Weights of a small GPT-style language model, trained from scratch on English Wikipedia: 6 heads of 64, no biases in attention or MLP.
MLP neurons of a small language model. Each row is named by its layer, matrix (up: input weights; down: output weights) and neuron, and shows model dimensions 208-335. Each number is 500 + 50 x the weight over its row's rms, rounded and kept within 0 to 999. Numbers have three digits each.
After each neuron's rows, "fires on" lists the tokens most often at its 100 highest values on Wikipedia text that the model never trained on.

L4.up308:527501527490498510563387492533574569605463504487502459489499462497451439606530499460469503494409479574488512464455565539397436567486486517515484506448559575444521456483530612491460482529461538502486442448585390479619354452491494420516480531439395583506554490497452515529538491560454587577439524487498395572472575473461500504467474433447509469398439546438517409496535565433619525501472
L4.down308:526489444511561512610471523480517574536480448458576462489483499556496464497485468521420538473491469402455553528431490488427459479512448496539577506522425527546543472498519468476457516404490546518427562567512372554524546479521554544424469513490514471520515462427527525464485560531510494521493508491435434461363438445504441444609520420545484468511524487449499523446441400563579447526488
fires on: "\n", " |"

L4.up1231:515457507532474560563461515517493493531472434518437479395486495488484494487415439534510473504501491471591472492540618427568536470506512518505506442468574516418497536504558467379481463523503491415458470496576578499451462444505532472488425419451525577489508444567461547442420560481497490578326449562544536497541575576525534543558434525449568527604434435515408413485467451425456590489497
L4.down1231:541531437386461499424477505482489469563573531494550587606520536539509541592511469462505567542475500471477520502458464587491508512442505477476421489525405539570417433554450483623553483391505447532477551485501425471481493493451485471548545520462465487468479496399501503485502516569527535497599553519451446481459485474482430477433452528570537509402447503481568593491505519502480469479427
fires on: "-", "s", "'", " –", " House", "."

L4.up1469:441531494475461492465517461500467488388519502555477491435480522499511457466471417438539448461543525533469478418513532510475504450526546562492512468423531514571472506453506506510560473470537563540492446484433509509412487545540576595460572492523524437536559408490459547547431520516534529533543565466566632492526459519382530467455563544541512488567482449462529563458493496450521532556317
L4.down1469:493469463500528436527537530524451507383486518499466464474462482533541463507425496495573562480494472466481522510545595480434543490552501518518533518503453621439492510517496551568483601460509421487555457555495508564561429560448493565452472445450511473435545532479461541460469521399461512586580463453586493454475467532544423566607479492468411446427468491432579467537398519431514536442509
fires on: " of", " to", " up", " created", " |"

L4.up1247:410483475485487572593616473388492530447551582515512544529407510424513500547499441519437441543472567573449448493561433588469526510596527446543484389551586498478456488499451537538437617511495464503587447420545416392420472596458501559531433520451524449602489557367392513483489451428534543403524526506459528436477488420463455537437546505504449487465440559497536536461461500446507452446466
L4.down1247:525505546408430469508571536523454424489515496449443463499569446471522475503523553442498540501447504512491580454451506340517443557431465467434544534431465493487503483568470518555549438447503506520494517494450517573478525503554435488469518472614493517452617520593499500574461508515546555534437432481489470491482398498490591594518480550558456522494500517510516486595535507565471509473495
fires on: " for", " with", " from", " of", " while", " after"

L4.up734:406491555495553452560449452553510458517450461495454531535593421585497479496425417485465499468495505517506477553479450477518464492502465545409504511558590459603482629493503420473498483429527499519508548486433447415500478529500459508439549501501482420507484537447420521484531475537466597456434526465490476560563569474499398583382463529467409509414463499467609466547463517492474492392455
L4.down734:492464507478530534474532458522519502398540467484505520485521541529500557466512484374505473524567446496490460473561501483444523530567534427588488494438434460382487463521517547449591494463527501538494433453529531540510425572479463420583539429551497568530504495514618523596434528405459509520516512524496603476415478495549487476471554466540580530526453532539507569622503505357534507480486
fires on: " and", ",", "ina"

L4.up1445:499521477477464552494449485437571484540507481499572546568534537512436542574431468493418485472451468399442434483404465595437512560564451515480488463477531471564476541562489549495478501521524508531510462579483579455489470469576473554505478603546433492507510467474519458531484521556632514531472388524540380499500529568475459502466507468480536593515398470426549513481462428516418498460472
L4.down1445:534434495548537488449561564529568500463586466539422502520436461459523471351533508484495564451472466493559466472490504465583602497428548444670559573564507508481502527488480457433467476453421474503561569469431397553573509493382517477498424448402371537485488539502476489526461482534609584507444527459550545366388558472560471556464520525534504489434555529505426467516495504588437497556550
fires on: " and", " to", "'", ",", " its", " that"

L4.up344:516570563497508557567562449440377463393482401505468479401443572511537520505552494491480507567506557579572503468462549558581499539471590428566382512486449429472507589412491506503598508552563522495547543471501450375512561516436554513501550530464537453553494458449504524592586524482547483439519460507503472525519456536409507492454458503468501365506511549471622462605496594501595502461482
L4.down344:547472441529502549453548517501645471501522554507495507547480474463593542459484462515446521485516468468509461448525510536541477568480454500475489560632477462526555498600553464531455472507470509461470462503494591462600548508379558447466498431532470525465462501579404537499474450464593504481525483643559551472495519428601453432551480509586531509472569472548507561525532504570530582527490
fires on: ",", " made", " in"

L4.up661:433561495448513463494537556598516501584517513512476558499465476471622528534554520471618434449518382460439598500554528501557447524494514568435554496458511455448554486605589483477511490511538536551486585587549493534513465564524494560553506443389496423448506497498529511406473511486441524496449466504589495431584424515454517467478546529581403495484533459547398526513556583490534573487522
L4.down661:520520528470517464571566472533594439505485446490500490434500499529528451510452381498479488480472502473545470400557481493462462495548553478561544511450433515480443561507463514500408488482577483497463557534529449474582521572521490439525508490446444411517446570471510482455517484453497462475424574499453485374618497418512464472498578516565508472522412567569422456456505549503455482604522
fires on: " by", " as", " to", ":"

L4.up593:493502514439440504435529522430456432475555519483563529473580399524619490512508525452514527455515439476510494572467652483478494491499483550484586468557490475519555553455535508576512502480535498539457538441516399439428543560507584503440467498468473564526541543459547522521543458503474552477481478511587580471604499411488531543517532413411475507397475477498505526490473412460552496431562
L4.down593:487457585508451446553460422518454459525412448478570417490504559522423558515507410433542409560583567517558597458441447612504571525430517499505471506590578548436547461496397411416521432516587528535521488515509519460470524535394498503595466479456509425599468469480498583550492417452530499505531508504486436577450519558636533467470487591517502516612490533502520513533547491444517498574443
fires on: " |", " ", " in", ",", " for", "s"

L4.up858:492595543379498504595488452568574455525517534503477485537442496468491490529505574502555423491577495485523578508446477638564460561495476553540474588512573565512468455451463616536528502529486560363455569525593472489448456520504555525526492446523453434539566550535471537468579436477462475487495528539543452582519481486499450477394562537466355503430546515482427449481468452501607417482471
L4.down858:523542458559547514522508565558479550436519553491579483496503501468551495509523496516476542516462523444582451504466501463594475528497478503470522456445448504471532445556453452447446507605533458484462494557423467553441535490544492582511444455464547601473498504479509513585467483574511579563410495567540431445500518596539500548562506580474433476465573520461452446489451441425520510507597
fires on: "\n"

L4.up812:496455557516481558530586574503549482414507492473424506466452520535451475488450423552504490451410474515467503611476450531491493512435537473523518541451595482457486408503485489512493484495526568443523518521566551551548431463476467541467551522561552522630534537422534443467453523594564519440520457450467445576507546579459571478429511527454542455494502546528536575464560470491575595463593
L4.down812:481511473452425564502484492506507450481563602475516477486559566409405458516486501556541543543443460559574553571560505566555414551491521547484518452489452462447443410520435536516459465420504509426528485460545429457515486481442459539514420439455585469500496487529512573590497395481526421560539483509550430597446554511477569512499497493503600474463454482476601474368576537551396570488487
fires on: ".", "\n", "|", " |", "\"."

L4.up575:511462498562510510497559414504529553478480459552357538411534538550452469559477474578459428458536573584555455552577576511532474461514552516533487475544527469516465473535501410495447534459454509393496510516556507557561510514511460504532501502453547522566465460549438515503549515482523541469503550499528518467535491544474483487481455460502566387543505505420475495573562472571562469435576
L4.down575:511513491489558559483411529413412464533455459436557589595521526489526559457589547563543493526512393529542548504479451471564466430518427477405539460471510566565517562594389574546479504467485499441496490495430545577531460486440565522461491476478528515446504468350478535504522468422562449584467474531470495570519475579484508447477582422499393446529573502487495491521593492539559570460543
fires on: ".", ",", " 2"

L4.up462:527454530534444488479523477450468451453493463522494505564608622435470429588419519490478471565542435531441530482466457616481533426523471509533507538525479582462551500471474503456451443486571502512507418503495566500517498551537462539487520481434435398484446468439490553526548578482563434522541481539494510479528428429485517412516378492482493544441503438383509577491552447508578608524489
L4.down462:491433558536584483571515481473457552458524544496509471522542461439529457555504546452476519498399464499501549515420432522456513538516514644502493504455471622522465453575432487597527519416437481517551492497511492531412546477564517526567439544508451509520507552467506496450440460576459485474575495520387572433477541521507417420488476580550553494428514450536461611438529478444450423469495
fires on: ",", " and", " |", "\n", " Miller"

L4.up458:521502493531539473519563486518469529575444484542458481475483556516513484532447546395453535479512538507492548375550481490546503421448517406354607428503511438495480534533548397461507451568504526477498485500475579526578511447461460467518467467506448475540500572487493545523478541530512557469516478438643476488499451450447531525443562440475417547461397514495584487461458493529505544462494
L4.down458:536581431468540539485504509409537376417522376474517547439428546497566420495449457493410528489563506585553598554618466505502525543464456431567484500506571550617526407482585476556522522505393539419505514527475514437495541511486510491467558444450509503475524450489489484484498482546487527454599444546490466451549475540419515439502477525495568598519542541504524461625586406499489464488480
fires on: " and", " of", " while", " for", "y"

L4.up842:412509497448498557480584507493581558569482445474516532495585465496542476517495612436548472520452542531461518425478429614577570530509561558521505460417555494463523518487515539416497410575493467499470448526613446537532544417439555460619488578504441642487621518569472543448533488506505597464518497465490420501510519562471533539510479501472487434455508567465432520509485495468512483492542
L4.down842:495489473424541535457521439490484496523552510513488496517544498542493400468512409574531551461541578511558398523446439510435517445533475496595432519545518422454525527461504490560612507523523441430605581523512511498559447456523461564416438501548471490408513577549605440488498497481555578494418546495457477515405434498583514455459526566544427542483455503457508418611544563501548471602510
fires on: "\n", "|", " |", " the"

L4.up1251:404476476432438450532504588497520533521492479473552568463513511443525523578431453471544450484421494480518502412498511482528497506461531631566519527387476572511575415486444488510490472505529496416449451464502524585536511486502479444420524542464523528490491564516409556429523387442506472490509510482532515511467553518472558524477386485433506404356476425505487516558576514381533506473509
L4.down1251:462456473478509496489574435539467421426522484474493477597481538468500405497455485445485482509591476507423528566534500546465520478460523366467492554534569429558504586508556600466462592489534491532559537438456528460430510451519450500409509476531487513459440370589565428515452558449438572482499631489504474527435497469476484439540635468511505477581499520425515515440489548591601501570535
fires on: " to", " after", " with", " on", " of", " by"

L4.up1349:503490507526558530473540478545540555498474534540504483518481499543497480475459541559483503528406448444425512494465555518462556473477568422385489501488570543473486552533603535546537503463498476524550517566424489451481564587488449593520523550492462520553585587459448486456503567476555535565493470420503471488531589540451376466420507535544374559511447568573485467663594524409486465487566
L4.down1349:447533558442545478525445402510488454505459571416459442436474520447455516511468413514489497507519493585585543482529397587567400519531635531560449471521470416523457435436396510491552512446453449527466515525586447469517466469563577473487439512581476445541429456516465492499458444445522498444460508686484539477405476427481602540538457516496578489471501512423504580412442496524488534525436
fires on: " and", " while", " or", " as", " from", " season"

L4.up603:503554480468570514498576430557545558530470426475397489403461410462478466474446426478497438439527464515434520607410476544467411447523504512552500545461545563537468459437549582510541538474390422488510422437547523519509441442458543428543535493377445583514474436459497488492535631540471568508471490535521437488538478486409556525510437472397613446516566527484576462468452451494516508481488
L4.down603:510467502520438519547447530490534511523467471504521540517524568506530476483524480550552518580542559420517472523497478529570464458497481442503609519470599508500456458486457456555463506453563528477508443549410451460493544561521615545573449494471569406471515471636420511481500555531436492530545425588478459536358536555595510473487535562622604509499495511554568412559489575564460534521560
fires on: "\n", "|", " |"

L4.up1457:491394521563497490517468572486499539484471530488551439507534516488516525538399567470469550525471483491495546438433508444561507430464557386446489500544514466575491429521537511559512460516514570543586553503378486587467445474495538505417503516406470532506518582508436447514594532490396516524506459457491629525480369511508497512511546553514516594403457533482434508524526566492585530436570
L4.down1457:610574547531485497551465508534489461559492502547543498386436552461527519531633476495400486545453544567513488496489528524460588585490476507487521552449436470559562512475499433507471525515425551424577501487491547499417411575488414455536547454531482415552516531514571507496447508539559487401575573470494509471508452534488497446568535518494551539495587426446601498458428491528466494531425
fires on: " of", ",", " about", " and", " to", " on"

L4.up940:385526519518465494487480445535598525527497494453436475566467478436498420566517488515423425417452470504473478555537572591440493488449518504587522537517567508533546583473642493487518476514519465484497432489542552521631452551498445534444553486440454498497460583487509566399494527525501566568439517473492437489481428489441564476503519467458527529528542463567497595562493424542592532534591
L4.down940:480469511483608455488535525408539478551550481563536541507508557440513431495523431462441521494443501516540468499438537504527423487462507520508492548473414497486462524446461609484546483553464571464472408517531524522550514488468496551550526467498454491522451450448461494503522540435487498578555625455495424504466511459523587475467477596565496416455555588508517454501442552482462456568521
fires on: "\n"

L4.up1054:467587583561569436465513550495487515589557460437514498508486505478462419511518562418602478547392504527476555537506496564511434353519551462483420480453532478486564551469532497508511462531462476520491442515523457508512588501439517484491469531467513467524496480482596522474500528529488525443532521434498443515524427554462479421488555518519456483446582582494515418553452479440571531429564
L4.down1054:503466356457489477429395576448581534452496506548445423511445480430455443550554505471538484514503529448489477547505459575494524495460482513489455519498538517549498431543505497460464541515566533513595473478561479584479407514561462533483517533438562547471584593410407492544528583576425468489552511578586573398540494531459583445515492477492475522464476441499463483501503422478474503559524
fires on: "|", "\n"

L4.up471:467435468573566512444512530469495508605406538476510536420501460503470439460484464566419462547578475508407616460570580509541478386539476547520471511437492484561461458490540561478607516495503532470504538487461576511476542509551539508529535563585445506454548551468500543451430527500477556577488509544463488379559497430436476505467554540469520499413471427426505471552562454449540449596550
L4.down471:455525548491444504549585534489553480498564520396515486520408539487530540488359532425502475470460550433470451487519443526464421496549528456493481553537493468520474519566423464498472400430477557550460476553547543501490525542469492493551509476463523414556431496498538433579527409425460537383530568481445523568349428614451513513502492533459502548450508564505473556477507535582499472447500
fires on: ".", "\n", " |"

L4.up1079:431459508549440442485492499484477411486575548497419547383464456499572502391418500476511497524452561574529493512529547523480466563565445638600585518388532622476513514429604521507453435465503462527547485513499567526460522558465457533451498447497528510456466567517508508502487548506474545484425465558571541434531408452532406539548446504444573499492513568495479465439517484554523385497481
L4.down1079:517597530444408456471518462468503566485529506563446515565586414473450461567479529513495491511474546413538488497548441474528485492495539460472573531450480510461499667487560452471450527558489576399438482507536590507597612410606436400433526559421447537489491473508483533500517453551521484476658520389403393462493457494481545493461494395479522454443549496480522521558605453564464399491460
fires on: " |", " of", " ", " at", " had"

L4.up257:438381507475573526553463525499443520532477390535481499483557479448534585468520429542551487449574488422567435441629450508526494485440602552511640426431505469551526504466510449446431514472483503539492454483451509441540507442512492473474451531395461528402522531532445528342487450416483488504435490522481439416532484619527470488526493532463469467535394550485438538520475509487504540414593
L4.down257:498564499473604536456468445529526517558554517558436555562484513476451500478470570470541544495441587567531542534465592442504608512458508460540384462486502495502476535566508493417563502493571450488485527487536479422497486529539508439569607454588536502570485433471497489548447551449497386462567472464553529532490449383538451516465572550424605577463489416521522531567543499475458556492461
fires on: " W", " to", " best", " as", " B", " C"

L4.up564:432507501500522454458511502582551547548501448461487524540515460540516518478473507493565478595444563521489526537497456479437499471496471539473455509462514461509506526378480476465414621513585503367463561516499529519537458482478465476485559508533547537477522529532523531438435503426544512609473575452546446539510470523418453515460438443479558538472431589467494523557442454461498479450483
L4.down564:421500442481540498596537443501498452451506567491556570536494489500390443565555543528481563412601524533486409396524447483480438576428517419585491420547563473502433492532530577528510365482488513562476505533519434472415542597509518470494484476423496415473543471458428493543518435496492449602422426563488556463524524393522478488542451494436479425490473394567533503477490499416431467504500
fires on: " and", ",", " of", " as", " including", " with"

L4.up1362:445447609534523478515560512494555506382448498456564530499447477493523442397500537545477493487488523487436527465507510644463553442450473556538522549557526506459507541464370628482625514537520540497473475435475527535427440585537474434481552408411580469551523520448501501566495505578538574467454489467494518571489418593476406507545420486520539496450517541542535551481566483466587486484405
L4.down1362:578470422498517444561468620527530484528519435473507565555547473517523466533617550421499445411585430471420473446518480412547475419545494396471473574493506448546552529547576501493438455527468499502483571482488527445565494481528531512537500442554479567530435554577447473533490439498515470514533517579539609547457544475511578451507602556458447457484536485483551534566517445648405505513497
fires on: " of", "ed", "ing", ",", " |"

L4.up898:452540435545451426431511525499549475571427495490453435573474492444483526460526546496455476533500544488488394478358492442583565483458532493580441492398556496537467471457522519440572519463545520567503573486585479501484446510581375528434517459483384528501511478436524475498510448512468536518561406437503559449547495538504477479396458418522473424537543542475456439459474502464475564488492
L4.down898:517483476416593545544603551517584475563560538504455489553447496544580571447506596542477588475492524477586426502487452528431496441497571413513503465517534501532502576544532556595434474497542509411479400563461468528537529436401502482502486526551535533525454424493572542499495445559516522550476602473471509454538543524554471500484590465515416518500465437485535524483558481447407555521528
fires on: " and", " the", " ", "law", ","

L4.up1365:484531499554458504457453555401415519566576437458459519493490442506602539433393474530490379566572570495501473525473472455412451479591596546481565523399551562596480540569483514510513515479508479427557559492523492566482576419504543498467488475541518652572463498541541472458397467373451558571536478506567530538532468564532430523513411418399614515464429555422582529477473501512490537438471
L4.down1365:523554456506456422477550440483483481558468488542428528529470479473552490542525549485476406381522474445468605550520508400441492462579544508548508549466464576547469521489508429471470569554601479566495491466479569474515552395544506474449578542515549577435581436622453474513494475520431462513533559511576408462519506483507480535440381452495548436546455413515511562521562522466551527488543
fires on: " of", " |", ",", "|", ".", "\n"

L4.up398:512495489511502453462417573514501444472496640501556492550501480537512512517490469489466492471523403481467514396538505501567499492517511457276532457522505453582513493496593442536481411550503514485581506527486443457506493490497514494517453519431525488519432499507518450456582571486429557419426577441561568459470411495444507487522493411567453575435481478544435512533551513499452543486614
L4.down398:473431493466450545485441503453476485500431385553484491542507504600617530525597488402489406558449543548464536465439458476479542489556548385508468558531510591581558496527549475409521481506469485409534510502491508521557608549474453484571527457460497428492567565526488578450524576523477471517472538459525559513541430381455549509360493560500538538463619347504496411459436480457475556575495
fires on: " of", "==", " to", " by", " and", " for"

L4.up1069:428541508505472451486526504511543562439383531445553489506517557463488466555457499501562440476555509518534510430523499457467591455579477574513505496473572468516496495543444440526494531400437542559518417565503478544469515460538490551586518508540502598547514528558536445388484385464477518538607481524579491483545457509418526465488436534497547413508482483487530565553542586415542558462395
L4.down1069:495426456460501594526584470480454474509551499493564547572526417502504480396448555486513546511389477478466447497400588536450478536452563430440542520560525551437500483503577534459470526528565435558411508484517519440529579478545482447525485497467464488468435500443511479546540536539497493568416526501490536543476496545552419564456562421549483574456518469470445519458349455495451436505601
fires on: " from", ")", " for", " to", " of"

L4.up1335:491622470506448507482502524496519484506517599559504541422468572475493563569501450545470431543489594468424383436454481582531497469537516532535422540583467451424528471569481505429466478455529418545502528521520488451516539482437500472551580460447374416487411505446529476527508491474424553492518600475547533430514493480535515527454441553452512461482497613454431642429476495477573518470460
L4.down1335:486514494498542579503493437554467459492459555499544535560391536597541443513436579406560562560565495530456566498440472416504509543523579547580473481413480457510419553457480612604534488515523440558555414488544427504503538551444580495509522538555494556552489472462436491529606484459469485523519422519494584464479503534423530457554401510482425480498539467466547451537532437536517532558532
fires on: " on", " from", "Take"

L4.up939:518447460546492476619560536596450454541555480542595596494493496672510549496562428467555514505438586456523446436584535429446552595423510489532461492499439544415497540568575443552484482467540467499419475412455557474478476446541495506488487464502565516412596546557508545463439412457571418428398480484411497454589485536427586471468403557509500475477485545543443496497475456490476455428548
L4.down939:515519577556503539461488518485532368513515446537481460414544469460495487519492405462555535553529543421511444524606460450530548380473495438564451431455455535511451522456461479427546512532481567432464559488539439482476490574494486452507481549443559462589531504462442409447534468465452537509510534583517523400486610532494445591546487545470454499529509584549496569461492508520473522571450
fires on: " of", " L", " C", " B", " M", " R"

L4.up721:576526420504544573457544440505462478465521503466449501436622447539444499556476565549491540513523436500503507515457548521473503530533503425502545557560547446492555487477422656475607402537541445488465502375632519439503587470544455547499549472506523532516413487476544497532439548465434513490498457509556508463546493519447454482387565453554471499440557603547467531521502472545437408506428
L4.down721:593561565533580502419531495505612493533453634538505531621529592437414541543515406447602473465507483522472489468420426428529519523498489538563555508500461472497570424485527508509531505487493528550449568479609445415485524475503448507482498566419485592529476575502536387499452432508503609541530473448499512476488498528504502530546433503497535507632513438577518413465541482553483451512470
fires on: " |", ".", " and", " listing"

L4.up519:486467521409519576417542604583544495485445404500458461581411423438615478520539516527456506405441447518564594477457472482486614507485482472514422568568591501507536490471627438531493504558502536404568500496493527494574467467577530468486582438552460523546545586499524494391405481580475555526506457528483412555443499507494510558519502510487522427474430479551463507498494374471543462483485
L4.down519:533503461527539372521445451419507509406491580425485506414526566490521479599492527497529451493582523504462492537565491455536402576585602539542534474489405521496496438458447566482443434450544455633499571487592538455543539554422473564541490525534523517519478500499416503512475493469497523523522511508520587500518451532491557464566481478489534614498556486458506615474594554476515549514489
fires on: "\n", ".", " |"

L4.up660:536473530513466533532599347513468495472508467504432449551478532500495497362487450485412514465540425519501531500527439543466404611439477526511532432529535465459503459593450513388522500459560509579449446477522388527472559440440586569481581551565417566537504489418456447501500479507506508537551474544518393419518485505444451468549493511492502420430604520551484475535436461458541546586555
L4.down660:450513504558588516453592473546569523541504595452450519487447443546430482486488543540518521465533575541485464377517530553514433449489482517479488438411502547538510532444554493580520573487563469484480407509500550594514481471453497470482481468527458488517568381585475536550413495479484530573524514516511475497444508503541439584523580542411470466551555490467461543488562574501528476545517
fires on: "\n"

L4.up105:600510572512484494483530410510440420483483470586528471466552492420435518548570394553493499432503468429492495488450578542529527439524546516485466524565542509455404458535516492425523544542486442442406495529571444416539499476521428453567490472533574452576477583449473504525563433427431470553499526558458573550523370456435424459499479469418556453463490513454438446478457467470622502466389
L4.down105:393516499492515590516520548441603504627491582527515490498412603474606483586533514502442611509505553484529452533436412506548515500492429387647554487521449450543533461485515545515492483547500488545503547474483443505502442556432531546569485526496454429379457469492480458518404541508572453520605408551510467433418577499546476528545465515602494477509467437455558552509545515561445487564486
fires on: " |", ":", " to", "===", ","

L4.up1042:516553467524509453513525488566564559564554462569527463492506570436469519548500469460497444543496477587411562569410473508469512487533530462495529527470518576500512493463506541523487579591462520484459403441536530520528513520502461520521607524519519467546582557543389437461547618445456564496505380494508568449452451479481523481499518523499455516509498505516506430538529424541534481454528
L4.down1042:472440565483553484463415564506515502555524439481525514546459453501544444448540617423448362508462534557553493445507465531525512481494548460526507445477521444540439505492410508483431529489459541534502458518582482486449468537549496578507601520565492445515455499522574460483415505562492461469486537503485491445453527450474527534458500442534437589510450545487465550482572478534498456464450
fires on: "\n", "."

L4.up1053:507521489482544452399479478501502479451508427488561527496453491556490444559537501485526512557520583473554516483539511456532413577518570487513527516470487477415574550522440593412569498470495539439559458531527445435433479594504589564385572557487477527520473521512600479514448566436551485430461463461607562527451531475476499534503518523489515481514443522455493504520480549408408517466434
L4.down1053:535499484524497484430510397444516475621424516485471463416468477574471595504523518551485502504607451573487551494530560589453566478451496544493462599504420403587580494484459562546454430536513433515461502456579518542457460508502512470487509507484561527470442491409513482469533558467387501467456498508495477415450439530489536584497393517503445515492528469474517446540507506414569539510510
fires on: " and", " in", " pro", " for", " as"

L4.up1475:538507465548419479528564469416472516596474422520516454586484601530480531550464419478553473471555512393506479409475478465417517528548484452472507545460480523531571443529562511473486434450486476521573480538505593488497512601420515545527555534477390455430561509530555508501542508472627496469490467520542600460510478470483396475424400481550375441575544420512511506507458575401504542496399
L4.down1475:392449520432475571497526407540516473501557550493485517554448526550528436423469564508437487512470388543505471414426430577493534523437622485484476432469516509564532542537541392530473490521526508506566531379497453483495472446455525519553510514546464524514488429558492506559567509605465549529510521529512493511412575553552433458488500434615436555442533490515563493465478510516455537587485
fires on: " and", " or", ",", " to", " as", "ly"

L4.up872:433476499540511481548511467555687543441500476574491556468479478600429494465553499540413428400500466413442495478509441572465366590428526499495462531460441463518514536502497595495548483441536452501428507439415480509497516489500518506395552486526503526456513540494452540450532437564614486562520456511472510534521465539464521591449452462526422533469513579446530536496517416493568483518554
L4.down872:601478532417461448535419543436460441526520496472406530477568491485619582490540476498539459441505407557522490542553467503515510422595545514511472482485552500526487455420464490492481434499525489438480531559544412518493479529378534538505497504475477507496522413444542481390495529458522546590570471511467527614395484535371523534530561467522508403443533462531590541453458537496435497493542
fires on: "\n", ".", ",", " |", ";"

L4.up1517:505501532461534531540546452543448529482526502492415537402417564504502467553522490515430568541587512618496455520485523591542456476477401612495419511525477479454466496529507499511468570579458504383543561508555554476422549475349463443524433416495523531436565441536472403547528495503479407517451556557501466426500497513489446477419421557528458483529499517492432400559429558479482446510466
L4.down1517:565522419472365446390487488585533488517537525518577585524495431534483543476439463560602375522440535523561513544475469570465500493525532454416536481459485475535550485473495459490586546467491592552477490559473394455532519584561440528450504559609573566500448519432571605484495463546494546446542488449475554569521446487531551496476538457494462527483531456482511509417542454479506548502439
fires on: ".", " season", " and", " fire", " July"

L4.up487:517534495566536530422501447502557480520557512546441542451428532569445390504454500507511470532592346426454417497464503506544462464454597505466522422483569382455554501477461491490478486518540539501556468522508528466466508479449499457453447458503431546572516518367578419502492447540537526417478491507548559556485515554477466437464493446592575542481534524478451514519504594534445431450444
L4.down487:443498499455560495665425452393541512546509466485536483429574428523542466498466523429410446476399553702588519489382491567519495546507559450542408472459513504473480584474456543481447525529505424488474552521466441549504514516519572543529455495533520478420507541520608527515420494500555428479533481396577619510523474460530433528456592469433458471491475471553518565417511423487469568499520
fires on: " as", " and", " a", " |", "."

L4.up736:461466502481480582563481440491483576476460455473477450423463511442451544494504496508430460500533418596492546512525471484565421505472520531522483540500494567463483503448528550472473525490473522471533535510492528435460440443494620500500464505456441460471555507458426518436478506531471519566533486560455413498552584447478489434563442512483399410409547518426519521477513456489617474513574
L4.down736:462467415524449439543585531432545527512602520447539528513506519570434373483475506449529516405516537496472489523412443458487442540459560597494455470446479530447450504539485483522556481546522529513496446471569534477569477498505498492534525491476529603541482474529534505510490496540484494549563577505522393523472572534449470452472428487512545557491524510502528486492474557608531546495419
fires on: "\n", " |"

L4.up947:475489511469522500584583557515594541530461451432457458530451607502454541504482464455480467511578453464460481505464505506453598507618490489630465430481415526482584528437457557544650569410484460539470412519474429558470584489488466434487526504464558437547565547469521544466454475467431459538447487508520485530522500528424473453571435439517462496450475519435494506502479463502514466469521
L4.down947:571490460495521532485587506534512401493489485465491531479409423484464537364429453532523463586458542534499499572450521523487483483486517541491530500493505460538493472449534545543456572540384464586513465429476329478487404563560518539457526502516485517501537539492575418482580449419534473523514531530458467493476515446519463509527627455521494461508428536459395524500516552436560487571457
fires on: " of", " in", " At", " to", " from"

L4.up1059:509509534380476587451529562497478553487465416437520531560537480458494490509497398520442417526465500558482504474522562556497533494492474479564548533497547524464463512541582532618513573507446546535511560507561408511551417520489536577371555501457498484520408494386507516488438514479440461540519500451522448450495456418490539454513455489531607452528492541504485529556482493498445520507419
L4.down1059:574593444514571428503441554469528462390500563435552444502533495487506473543466474420470463463608490440503533467495607500481393480562492544462453500561496400527508488535390495487569380510468507446552443462574517458405459554542458432524504563474487553441529381558504450494466430508454449455479517531475600474440514449542536541545439528478446554468546456497493485452526423511426458480525
fires on: ".", " round"